Weights of a small GPT-style language model, trained from scratch on English Wikipedia.
Size: width 576, MLP 1536 SwiGLU, vocabulary 11356.
MLP neurons of a small language model. Each row is named by its layer, matrix (gate and up: input weights; down: output weights) and neuron, and shows model dimensions 272-367. Each number is 128 + 32 x the weight over its row's rms, rounded and kept within 0 to 255. A neuron's up and down rows have the sign that makes its largest values positive.
A block is one neuron, or neurons of one layer that tend to fire together. After each block is what it responds to, as a language model described it from the Wikipedia text at the highest values.

L3.gate885 [ 67 114 124 174 131 129 116 143 125 104 108  98 110 148  98 117 126 120  97 114  90  94 119 154 144 127 119  88 123 113 145  92 156 159 116  63 122  64 149 129 111 112 119 100 211 106 116 124 112  91  94 125 131 103 128 147 102 134 131 148 166 135 100 169  69 152 147  92  94 100 155 173 116 173 117 127  86 124 150 106 123 169 152 154 193 126 161  91 108  85  83 162 123 137 116 157]
L3.up885 [118 181 164 113 145 159 139 135 153 179  88 140 170 136 173 141 160  89  83 211 144  94 152 192 123 156  99 104 106  83 131 107 150 157 106  97 143 137 138 152  60  89 105 138 109 129 113 130 191 109 143  85 153  80 110  88 199 136 204 116 139 154  79 122 101 119  81 109 116 113 121 137 152  93 104  73  59  94 102 117 157 161 141 175 139 164 171  93  74 125 143 196 159 173 130 132]
L3.down885 [222 157 118 110 163 110 120 154 143 187 191 172 147 109 147 159 156  96 160 101 133 150 149  75 121 109 101 155 209 147 141 150 146  92 147 155 132 167 182 107  75 122 195  88 129 110  99 135 134 158 136 127 117 133 126 112 120 121 187  64 106  91 172  63 122 156 132 119 155 127  69 168 123 134 108 149 139 130 118 147 129 131  94 106 127  90 129 214 110 114 105 134 148 128 137 152]
Definitional article after copula. Articles a/an (sometimes the, or a copula like was/were) opening a definition or appositive of a subject, e.g. "is a moth", "was an American", ", a group".

L2.gate486 [144 159 130 168 108 104 110 174 141 172 132 133 143 161  97 114 146 148 180 139 171  74 157 177 117  91 173 154 106  84 130 143 173 149 154  79 127  74 166 118 127 189 164  96  83  84 176 104 190 124 102  76  83 127 105 170  88 143 143 158 128 173 142  98  85 155  98 140 143  90  73 120 170 161 100  73 112 103  39 169  80 140 136 132  93 153 143  75 125 101 164 128 104  78 113 158]
L2.up486 [167 148 153  98 151 175 115 162  86 105 128 169 160 151 133 162 107 152  96 167 113 141 106 162 142 103 123 138  80 110 101 116 119 152 104 116 114 101 129 116 158 126 147  87  62 120 124 170 111 131 110 148 166 135 118 134 138 135 100 132  71 152 120 118 118  98 134 121  88 117 148 129 140 202 132 175 151 132 104  92 116  94 144 137 142 152  36 120 137  92  38 125 116 139 131 141]
L2.down486 [ 66 167 165 158 115  85  75 122 146 208  79 109  51 110  92 150 135 160 115 124 193  59  99 130 140 163 140 129  50 129 110  52 124 125 118 105 108 100 112 165 147  59 148 194  90 133 111 178 170 158 168 126 122 100 149 101 137 148 192 134 136 150 136 121 139 115 131 139 123 107 153  97 152 175 116 147 127 106  83 188 133 121 127 156 119 144 137 101 127 153 137 147 131  91 129 112]
L2.gate609 [120 137 135 134 177 125 151  89 144 169 176 153 182 182 118 147  87 173 122 111  61 107 115 114  71 174 161 160 109 121 168  82 146 125 126 147 147 137 183  84 178 135 149 131  88  85 109  97 132 177 123 142 191 129 136 100 145 175 104 139  73 102 105 104 159 108 121 153  83 157 109 178 119 145 155 141 128 101 152 161 113  95 135 108  91 143 127  97  71 111 174  96 109 149 143 131]
L2.up609 [150 124 115 146 157 173 102  92 143 157 171 142 109 130 118 116 183 170 133  90  76 132  80  89  88 168 157 173 104 126 124 144  85 161  97 151 153 100 123 103 169 159 121 139 170 159 168 137 139 157 151 127 186 164 127  82 104 202 139 126 128  96 132 131 123  92 130 140 132 168 110 171 137 130  96 127  85 123 187 140 110 125 105 134 133 149 163 111 143 169 178 114 122  96 107 142]
L2.down609 [105 169 130 141 111 162 184 116 119 206 135 117  76  91  97 173 167 148  99 111 161 153 122 153 152 142 123 189 159 151 131 121 115 125  99 161 109 103 103 130 112 110 135  70 115 163 144 162 138 195 138 101  76  98  97 156 142  66 143 162 134 128 100 110 132 155 123 132 119  61 108 129 142 166 134 108  76 103 175 141  74 125 171 153  98 147 186 123 114  45 136 155 119 114 180 130]
L2.gate1055 [156 202 152  78 147 177 125 123 111 121 123 129 116 112 172 132 141 115 141 152 120 130  42 166  86 147  92 117 189 126 174 100 147  80 151  92 122 134 118 122 169 154 115 143 169 152 169 132 129 180 144 181 159  93 176  91  92 142 184 110 113 113  90  70 150 136 107 162  88 131 117 110 138 176 172 150  85 114 161 136 129 116 138 123 136  93  75  14 118 172 124 145  87 172 121 130]
L2.up1055 [108 183 125 111 156 141 123 156  98  82 129 102 108  80 103 124 108 104  84  77 141 139  78 159 152 138  91 169 186 145 178  83  69 146 106  96 123 140 121 113 150 177 112 138 101 107 177 130 145 162 137 176 158 107 110  78  64 143 120  73 162  91 119  79 158 160  65 106 159 127  56  97  74 138  49 141 106 123 134 137 112 124 133 108 131 111  69  96  60  77 114 198 160 117 104 178]
L2.down1055 [121 153 118 172 162  54 141  92 141 115 101 140  88 188 103 165 151 134  97 111 156 109 136 136 105 151 146 185 156  89 189 165 144 115 112 115 138 156 117 131 154  95 153 144 172 157 155 105  51 122 111 123 149  82 119  80  68 194 136 121 119 117 119 108 167  83  99  89  77 109 162 128 139 152 138 130  95  98 149 140 116 132 164 132  82 132 117  68 128 116 168 121 120 134 102 178]
L2.gate1476 [100 142  97  76 150 142 113 159  88 140 130 118 107 173 173 118 184 107 119 157 131 109 163  44 137  94 117 151 130 173 138 109 124 146 206 130  96 159 140 119  80  87 119 151 151 108 125  69 148 133 131 167 130 162 181 109 125 162 131 151 197 130  94 103  56 102 104 185 174 114 124 138 203 206  66  95 133 144  98 111 132 100 102 171 132 119 137 155 103 160 143 126 155 194 151 166]
L2.up1476 [ 93 103 109 104 142  61 152 165 137 115 188 101 165 164 152 104 141 114 119 135 174  91  89 131 153  94 127 112 101 156 162 100 114 130 154 125  94 153 105  77 136 136 166 137 107  93 155 122 113 136 145 156 144 157 151 121  82 137 100 152 117 105  60 105   6 111 127 164 192 152  82 111 208 170 104 130 147 122 154 115  88 127 126 186 100 131 158 138 152 119 101 138 142 163  93 122]
L2.down1476 [136 135 148  94 165 159 127 191  81  83  83  82 143 122 131 142 128  86 129 138 154 126  91 119 105 168 168 140 122 122 116 126 164 123 130 116 102 142 160  74 132 105 186 117 176 108 112 127 158 140 131  96 105 109 127 159 107 147 116 107 159 169 141 148  72  95 107 120 181 167 132  96 108 129 112 127  64 156 168 107 101  42  93 137 135 135 177 180 102  95 110 133  82 128 186 149]
Nationality and demonym adjectives. Nationality or language words and demonym suffixes, such as Japanese, German, Turkish, and -ian or -ani, often after "the" or in table cells.

L2.gate484 [129 133 119 158  71 146 163  94 186 111 212 122 171  71 145 114 108  59 125 132 149  90 195 112 120 113 128 103 113 141 134 142 122  51 124 191 134 109  78 206  88 127  91 185 155 162  73 106 125  91 105  60 136 121 135 167 198 139 160 126 143 116 143 106  93  99 109  83 154 109 118 103 116 139 118 136 135  99  99 119 150 115 137 150 118 119 174 220 141 130 147 115  92 168 136 156]
L2.up484 [140 109 104 119 103 186 108 135  97 112 184 132 131 127 109  72 144 100 144  93  98 133 168 130 141  97  94 147 135 136 147 157 109 181 110 135 141 122 138 160 110 106 135 171 184  87 131  88 105 110 129 108  87 114 129 169  87  80 120 106 109  49 147 138 186  86 174 118 168 140  89 125 104  82 162 112  84  53 123 152 123 137 106  98 133 125 201 159  85  96 109 124 138 137 165 175]
L2.down484 [153 127 119 122 143  73  98  89 123 109 167 141 159 114 138 152 136 170 140 126 183 120 141 111 147 121 114 133 137 165 122  76  97 125 155 157 182 132  82 166 144 129 136 139 159 133 100 120 134 121 188 163 131  69 114 137  88  99 151 119 168 125 126 113 135 112 146 116  85 181  55 122  79  86 136 117 149 103 144 102 170 106 105  98 130  98  90  91  93 145  72 144 181 161 101 129]
L2.gate1179 [113  73 114 145 157 142 150 112 130  99 161 136 130 119 148 138 164 137 173 116 102 119 130  77  79 119 113 149  90 101 126 197 142 137 113 120 139 179 115  71 147 102  87 142 155 152 124 187 140 124 131  89 142  82 135 119 165 176  89 153 106 150 111 123 164 110 124 156 146 183 128  47 147  91 157 123  90 121 110  94 154 145  74 104 124 160 151 206 147 137 161 117 108 184  61 212]
L2.up1179 [119 135 157 116 101 112 111 168 157 155 120 144  92 147 145 152 140 127 161  93 171 149 151 135  87 153 116 118  83  99 164 115  58  67 102  82 122 158  96 126 105  89 136 137 123 170 101 193 145 116 150  33 132 123 138  66 197 141 114 127 112 145 108 178 144 168  82 159  86 110 147 122 170 145 216 125 116 193 160 188 149 127 116 165 135 174 136 167 125 156 131  98 154 153 105 184]
L2.down1179 [128  93 110 151 124 109 153  73 182 134  85  77 106 126 171 129 140 152 138 157  85 162 149 148  95  91 142  77 126 180 157 142  62  97 103 140 137 165  90 156 171 152  89  94 107 117 130 169 108 139 201  96  87 106 168  98 113 103 133 112 183 144 179 129 147 117 134 113 142 108 148 168 121  95 207 146 147 110 129  94  90 154  81  95 157 172 186 119  81 126 125 128 106 172 144 144]
L2.gate1358 [173 122 132 130  94  95 136  44  90  87 115 114 130 116  94 133 130 170 175 127 162 132 173 113 163 112  85  96 163 140  97 168 148 134  81  61 101  99 105 121  90 125 133 190 121  93 103 139 167 107 139 166  44 104  99 121 146 147 130  97 116 175  80  80 161 127 119 120 120 126 105  51 105 128 144  96 114  94 108 103 142 127  70 134 113 120  92  71 100 130 105 105 162 204 121 126]
L2.up1358 [179  64  96  48 108 111 106 100  80 127 167 119 156 113  91 168 100 153 104 175 139 107  61 123  38 204 106 136 107 128 168 163 131 135 122  91 148 113 129 167 190 143 131 109 159 116 141 144 219 154 132 146 119  94 160 150 106 144 110 137 101  84 127 167 141  55 104  82 137 109 139 125 133 125 124 213 126 145 117 115 112 154 177 111  60 129 168 108 152 139  75 104 108 183 138 152]
L2.down1358 [132 155  82 144 159 132  96 157  90 154 110 107 127 133 149 134  70 176 217 201 105 177 179 108  94 107 136  66 103 172 193  78 126 155 132 122 147 114 172  99 152  79 167 149 141 147  97 177 176  52  77 137  71 125 102 109 114 129 170  97 180 121 100  59 129  92 103 150 109 100 209 165  84 116 182  63 134  96  63 104 171 144 176  89  72  70  65 192  98  57 112 137  82 107 180 145]
L2.gate1472 [148 156 136 103 146 126 168  97  75 175 148 136 224 158 153 127  94 197 138 132  87 201 118  73 108 120  96 132  95 139 141 110  65 146 164 142 129 120 119 149 121 121  79 178 124 143 108 143 169 127 131 104 117 104 117 182 140 165  75  96 117  79 130  92 123 121 171 136 195  55 128 127 113 120 138 165 131 173 113 125 181 180 166 142 158  68 101 124 185 144 114 125 112 186  68 125]
L2.up1472 [125  97 140 107 162 125 110 143 148 123 164 124 102 104 131 133 168 122 155 223 198 105 114 126 117 130 114 124  70  75  95 112 146 138 114 163 154  85 118 199 141 165 108 200  93 136  82 104 117 103  73  62 155  95  92  74 160 121  96 113 175 104 140 146 187 137 123 131 102 138  97 143  66 144 176 109 104 158 150 137 129 143 113 177 144 180 131  96 115  86 119 138  98 148  88 163]
L2.down1472 [120 137 141  88 113 127 114 120 151 117 159 152 120 137 103 167 150 107 173 101 121 109 178 120 122 143 120 176 113 170 112 151  89  94 146 132 183  41 118 134 173  95  82 164 193 157 110  79 152 141 151 113 131 103 140 102 143 172  92 134 176 185 130 162  32  90 135  84  74 133  87 109 128 105 142 159 147 175 116 177 153 132 173  79 120 108 139 108 135  75 130 168 116 183  94 135]
Letter s token. The letter s as its own token: plural or verb -s endings (jumps, touchdowns, calls), or word-initial s split off (sailor, sophomore, sans).

L4.gate238 [146 160 136 131 117  92 170 141 124 104 117 138  78 129 147 174 132 107  99 171 166 168 125 140 121 103 240  90 121  88 187 107 168 173 200 176  72 106 116 124 109 134  90 182 132 156 154 137 128 148 142  77 153 116 159 134 146 135 107 110 130 104 104 139 135  71 128 169 113  95  82 140 131 120 129 107 120 112 108  86 126 154 120 134  93 163 136 133  49 128 141  83 127 144  95  49]
L4.up238 [ 88 133 164 161 125 138 135 143  61 129 108 100 180 137 146 143 120 134 143 153 156  72 167 112 150 132 146 108  86 187 149 157 152 145 138 107  97 112  94 132 164 129 110 122  90 133 113  81 164  90  70 130  61 127 176  88 140 104 138 122 104 135 146 138 129 167 104  92 160 107 120  62 122 133 122 158  89  68 102  98 155 100 165 182 127 143 127 189 146  91 138 140 138  85 123 103]
L4.down238 [205 141 191 133 136 115 180 104 109  90 153 118 159  58  50 167  75 139 116 170 177 150  91 136 102 126 106 153  97 117 142  76  91 149 131 167 163 127 143 118 171  71 132  87 132 150 172  89 106  99 120  95 164 134 103 132 123 162 106 149  74  97 157  89  93 101 142 140 115 160  96  71 147  90 128 129 136 180 122 162 152 167 138 174 148 163 115 145 145 123  84 123 119  78 127 137]
L4.gate366 [186 124  77  69 205 139 181 132 111 105 144 194 129 163 101 146 101 158 160  68 142 138 134 160 131  92 110 100  91 109 105 150 128 128  77 188 119 142 137 144 105 138  92 107 132  37  43 103 156 113 192 186 143 103  81 135  92 138 132 112 121 158 149  98 168 146 108 183 105 105 130 199 152 113 175 120  50 137 162 104 112 124 167 172 122 162  89 114 161 114  90  83 113 125  78 145]
L4.up366 [122 114  92 154 164 132 178 125 122 142 141 136 148 127 104 160 134 121 169  44 117 128 159 114 103  76 142 100 120 100 159 139 159 196  99 125 141 193  53 186 130  99  85 114  81 191 118 166 106 101 194 158  72 173 119  84 128 208 108  66 151 156 157 107 106 107  63 106 125 140  69 162 138 123  91 162 145 145 156 113 107 169 104  89 150 156 135 166 139 106  63 139 120 158 118 115]
L4.down366 [115 143 133 133 157 192 103  74 143 231 101 192  77 176 163 132 118 118  94  95 158 117 120 158 104 167 118 167 179  53 104 181 148 144 108 121 128 155 122 130 153 143  87 134 146 135  98 133 100 113 114 115 116 103 180 146 126 141  88 116 156 166 177 122 197 111  92 143 182 122  72 131  60 183 173  94 128 157 121 135 117  99 121 146 112 107 114  92 207 126 159 170 155 126 127  98]
L4.gate724 [131  80 158 110 121 147  96 153  92 112  69 131 177 166 155 103 140  98 127 117 146 145 141 163 145 116  87  95 124 170 110 126  91 168  77 123 119 162 116 107 190 114 108 153 107 100 142 153 169 198 129 145 131 150  90  80 112 146 155 101 144 117 160 168  98 163 145 105 179 122 145  77  55 110  91 104 139 143 179 139  94 160 146 156 159  67 144 154 147 102 143  78 147 174 114  87]
L4.up724 [161 114 143  83  99 128 126  87 163 114 143 138 164  58 127 168 110 107 155 106 143 146 154 135 168  83 130  83 128 129  98 160  96 161 107  73 114  90 117 157  76 172 111 159 148  92 106 150 159 103 110 123 126 121 126 134 135 140 137 154  82 168 114 105 114 122 136 103 113  95 121  77 160  94 124 135 120 131 125 128 128 140 117 124 189 138 128 145 116 112  76 159 121 167 121 184]
L4.down724 [119 161 115 168 146 107 162 146 200  91 112  86  96 132 111 112  70 104 102 138  98 114 113 135 102 144 180 174 118  93 199 161 153  94 138 111 128 147 154 142 146 125 132 132 165  95 134 111  80  77 129 131 114 118 138 107  76 122 174  75 171 138 127 108 163  97 120 133  67 125 126 153 119  90  77 151 104 101 164 149 148 153 162 130 129  62 166 126 115  39 137 108 148 140 101  79]
L4.gate925 [121 169 203 121 146  23 161 158 175 103 114 126 221  48 185 153 102 149 114 138 102  92 173 150 197 217 131 143 125 127 123 162 124  86 141 132 126  98  77 145  95 185 141 106  54 122  79 151 144 111 111 129 145 153 160 111 107 147 127 169 101 134 130 108 140 148 118 149 134  72 128 115 110  94 195 128  68 161 217 109 167  96 141 172 146 158 136 177 138 124 121 112  80 107  98 109]
L4.up925 [164 101 104 171 129 118  88 160 148 102 118 102 122 128 138 159 126 183 163 133 166  97 126 117 170 229 130 157 146 153 118 107 174 122 142 154 121 122  96 160 141 159 116 151 157 120 116 133 148  74  85 145  97 126 113  95 104 131 125  78 127 134 117 109  98 131 138 124 145 153 158 164 102 183 139 149 143 159 109 102 133 127 122 168 203 124 111 198 129 151 155  48 121 136 113 143]
L4.down925 [161 127 105 148 162 144 121 122  82 197 119  74 111 122 172 173 150 134 133  90 156 155 205 126  91  87  68 159 176 196 111 121  63 151 182 131 124 146 118 157  71 126 112 183 113  90 111 106 134  86 100  88 177  93 165 147 146 175  83 118 117 140 105  87 150 144 123 117  96  83  82  66 115 156 175 134 113 122 107 120 173 118 169 117  84 154 128 159 165 105  76 161 102 159 126  83]
Sports event category names. The s in Men's/Women's before an event name, and m in distances like 100m; weaker on sports-table pipes, dashes and years.

L4.gate38 [139 129 157 107 129 107 135 157 170  95 149 140 152 149 144  79 122 155 138 134 139 142  75 173 105 121  58 144 116 102 154 104 100  78  97 123 114 130 166 157 144 125 104 106 181  68 138 145 118 194 100 159  10 120 180  89 162  90 145  71 130 115 121 123 151  80 100 106 145 123 106  99 136 129 124 101 121 114 120 149 153 104  62 171 103 101 140 178  97  91 154 166  98 156 124 131]
L4.up38 [117 177 147 120  79 178 154 120 115 123 162 145 147 160 180 106 140 136 120 155 181 112  99 127 112 182 117 137 151 119 106 170  53 138 126  86 144 122 112  93 154 145 138  89  81 114  88  94 139 161 138 142 105 132 138 105 152 110 127 113 137 159  87 141 147 132 143 155  68 124 140 162  93  87 150  77  95 120  97 163  94 141  99 111 148 125 164 149 167  59 118 129 119 127  74  81]
L4.down38 [186  88 114 108 127  71  92 178 133 167 180 148 143 119 119 126 126 133  98  77 125  87 110 149  92 133 114 119 105 198  83 137 146 138  64 120 152 126 139 153 110 111 127 169 246 118 131 193 112 113 187 135 150 157 151 125 108 141 135 157 139 134 140 153  98 154  94 111 133 128 134 150 112 157 115 155 156 167  85 127 160 109 117 146  50 137 143  90 149 118 169  60 105 155 108 139]
L4.gate555 [171 135 139 105 121 142 128 101 106 162 183 116 150  89 152 121 214 128 103 149  85 109 124  86  96 115  64  51  98 105 109 127 131 102 121  93 125 117 160 118  74  82 122  69 104 182 135 156 137 172 145 122 140 110 101 128 112 173 131 104 157 136 139 142 129 178 100 115 144 142 104 153 141 122 106 115 190  87  94 173 143 145 125 158 149 113 172 198 143 128 132  95  65 173 183  75]
L4.up555 [192 126 144 156 130 102 124 144 143  71 115 103  88 112 166 143 169 133 161  77 159 136 109 115 142 161 124 176 101  70 233 135 125 144 127  81  90  97  67 166 107 135 129 155  98  71  86 123  91 136  63 172 181 125 116  69  81 122 126 122  99 161  87 150 115 168 137  94 174 158 180 181  79 104 112 163 144  96 176 147 160 148 174 128 136 140 192 196 156 123 142 112 112 165  68 102]
L4.down555 [170 191 163 111 136 178  64 149 165 223 183 112 124 115 105 112 139 142  98  62 137 109  85  86 136 147  90  81 118 166 181 128 117 109  51 151 129 134 142 145 103 134 125 113  98  81 146 190 133 178 142 178 193  86 140 114 124 114 162 131 147  70 144 126 113 118 103 142 146 101 104 114 145 110  43 134  48 163  88 128 112 135  89  73 123 173 108 123 147 152 100 112 129 186  83 146]
L4.gate1203 [109 174 130 160 200 155 176 127 107 131 122  86  77  80 160 134 178  53 127  77  74 108  98 182 149 162  89  87 153  86 117 105 157  67 197 107 166 117  97 123  86 141 167  93 124 157 170 110 157 164 158 161 102 125  61 160 115 115  93 127 172 148 128 135 177 141 132 162 177  81 121 115 125 108 116 129 110 138 112 144 146 100  74 130 169 124 103 108 103 101 163 105 106 123 166 128]
L4.up1203 [ 80  93 162 142  88 120 158 180 127 139 142  92 136 119 144 126 170 114  77 108 119 121 152 188 108 152  82 128 109 156 163 136 178  75 110 120  86 159 101  52 140 122 111 103 117 100 162  88 135 156 159 132  71 156 138 114 128 160 138 121 119 104 101 175 136 139  69 141 193 148 110 109 111 109  92 102  77 148 169 166 201 139 111 103 110 133 161  93 163 147  73 173 142  65 110 122]
L4.down1203 [127 103 169 161  95 106 149 135 159 174 165 158  90  70 148 133 135 118 112  66 178 130 182 171 139 129 106  71  68 125 124 109 118 176 143 148 154  67 116 121  99 127 130 194 106 141 144 107  77 101 123 168 145 110 126 100 182 151 176 121 102  54 149 145 142  99 120 136 172 148  86 147 156  92 151 156 144 109 167  84 164 182  72 187 135 186 120 172 100 151 104  29  97 159  91  77]
L4.gate1399 [ 69  97  95  77  81 144 113 130 164 136 151 170 124  93 110 131 133 145 198 118  74 156 170 105 108 110  92 126  97  79 155 108 155 102 185 103 133 134 201 115 110 156 157 160 137  90 148  42  87 114 137 149 144 162 204 145 122 118 148 142 147 137 147 109 107 177  78 185 117 168  68 109  86  86 118 150 145 125  86 167 109 100 108 132 109 108 167  77  75 124 119  79 101  96 129  58]
L4.up1399 [100 124 142 135 171 144 172 123 128 142 161  84 103  76 116  71 149 107 167 118 138 116 198 147 109  99 122 111  89 103 151 126  99  78 141 121 103 144 173 114 125 106 172  91 134 156 139 120 137 105 110 126 162  87 179 167 153 173 203 116  97 128  96 110 144 159 141  84 130 157 120 131 115 110  96 141 109 159 125 131 111 115 154 149 177 102 107 175  93 118 112 117  79 141 113 121]
L4.down1399 [122  72 126  37 142 146 133 143 154  45 174 112  82 137 137 136 112  86 143 163  83 167 104 132 136 108 152 143 115 127 170 126  81  29  87 157 140 140 118 137  92 139 105  91 157 174 145 132 119 141 106 137 128 140 181 103 155 181 154 122  85  67  51 135  70 148 121 167 141 152 111 151 183 137  97 146 117 117 147 149 145 142 148  89 119 149 171 123 107 164  70 139 213 122 104 138]
Predicate start after copula. The first word of a predicate describing the subject, mainly one in "was/is one of", also the, a, and nationality words after article titles.

L3.gate1400 [188 143 114 173 113  90 119 124 209 159 100 122 151  99  92 194 113 182 135 145 133 158 172 143 122 121 135 120 144  71  89  92 119 129 151 125  88 123  83 135  81 101 146  84  84 125 117 144 168 111 131  79 122 118 198  91 134 176 118 154 209 124 157 128 161  98 124 101 163  88 141  90 111 160 116 111 118 145  78 103  96 100  85 210 128 129 123 179 179 114 134 114 129 173 112 156]
L3.up1400 [165 111 174 106  91 163 142  92 120  95 162 142 158  78 140 114 146 162  40 173 115 127 103 131 152 122 175 149 135 135  73 127  94 139 115 158 123 149 130 105 138 179  94  76 130 128 115 142 131 154 114  58 174  89  75  96 167 108 135 154  92  47 110 136 173 129 136  89 232 127 184 135 116 122  58 135 122 137 112 170  65 116 149 169 123 128 226 107 148 128 116 142 149 151 165 167]
L3.down1400 [107 209  84 157 114 129 130 130 136 119 142 153 163 124 132 165 127 132 168 126 118 157 150 145 133  97 103  94 155 144 164 127 163 107 118  54 143 190 111 136 138 127 131 178  94 139  92 109 156 148 151 131 153 115 122 132 120 120 157 131 123 193 127 123 123 153 130 167  76 127 105 119 108 152 210 109 136 119 111 109 147  72  99 119 139 126  91 164 129 115 132 137 149 106 150 163]
Predictable continuation tokens. Highly predictable tokens in tables, infoboxes and set phrases: "(" opening "(age 67)" after birth dates or time zones, "s" after Men'/Women', and endings like "of all time" and "back and forth".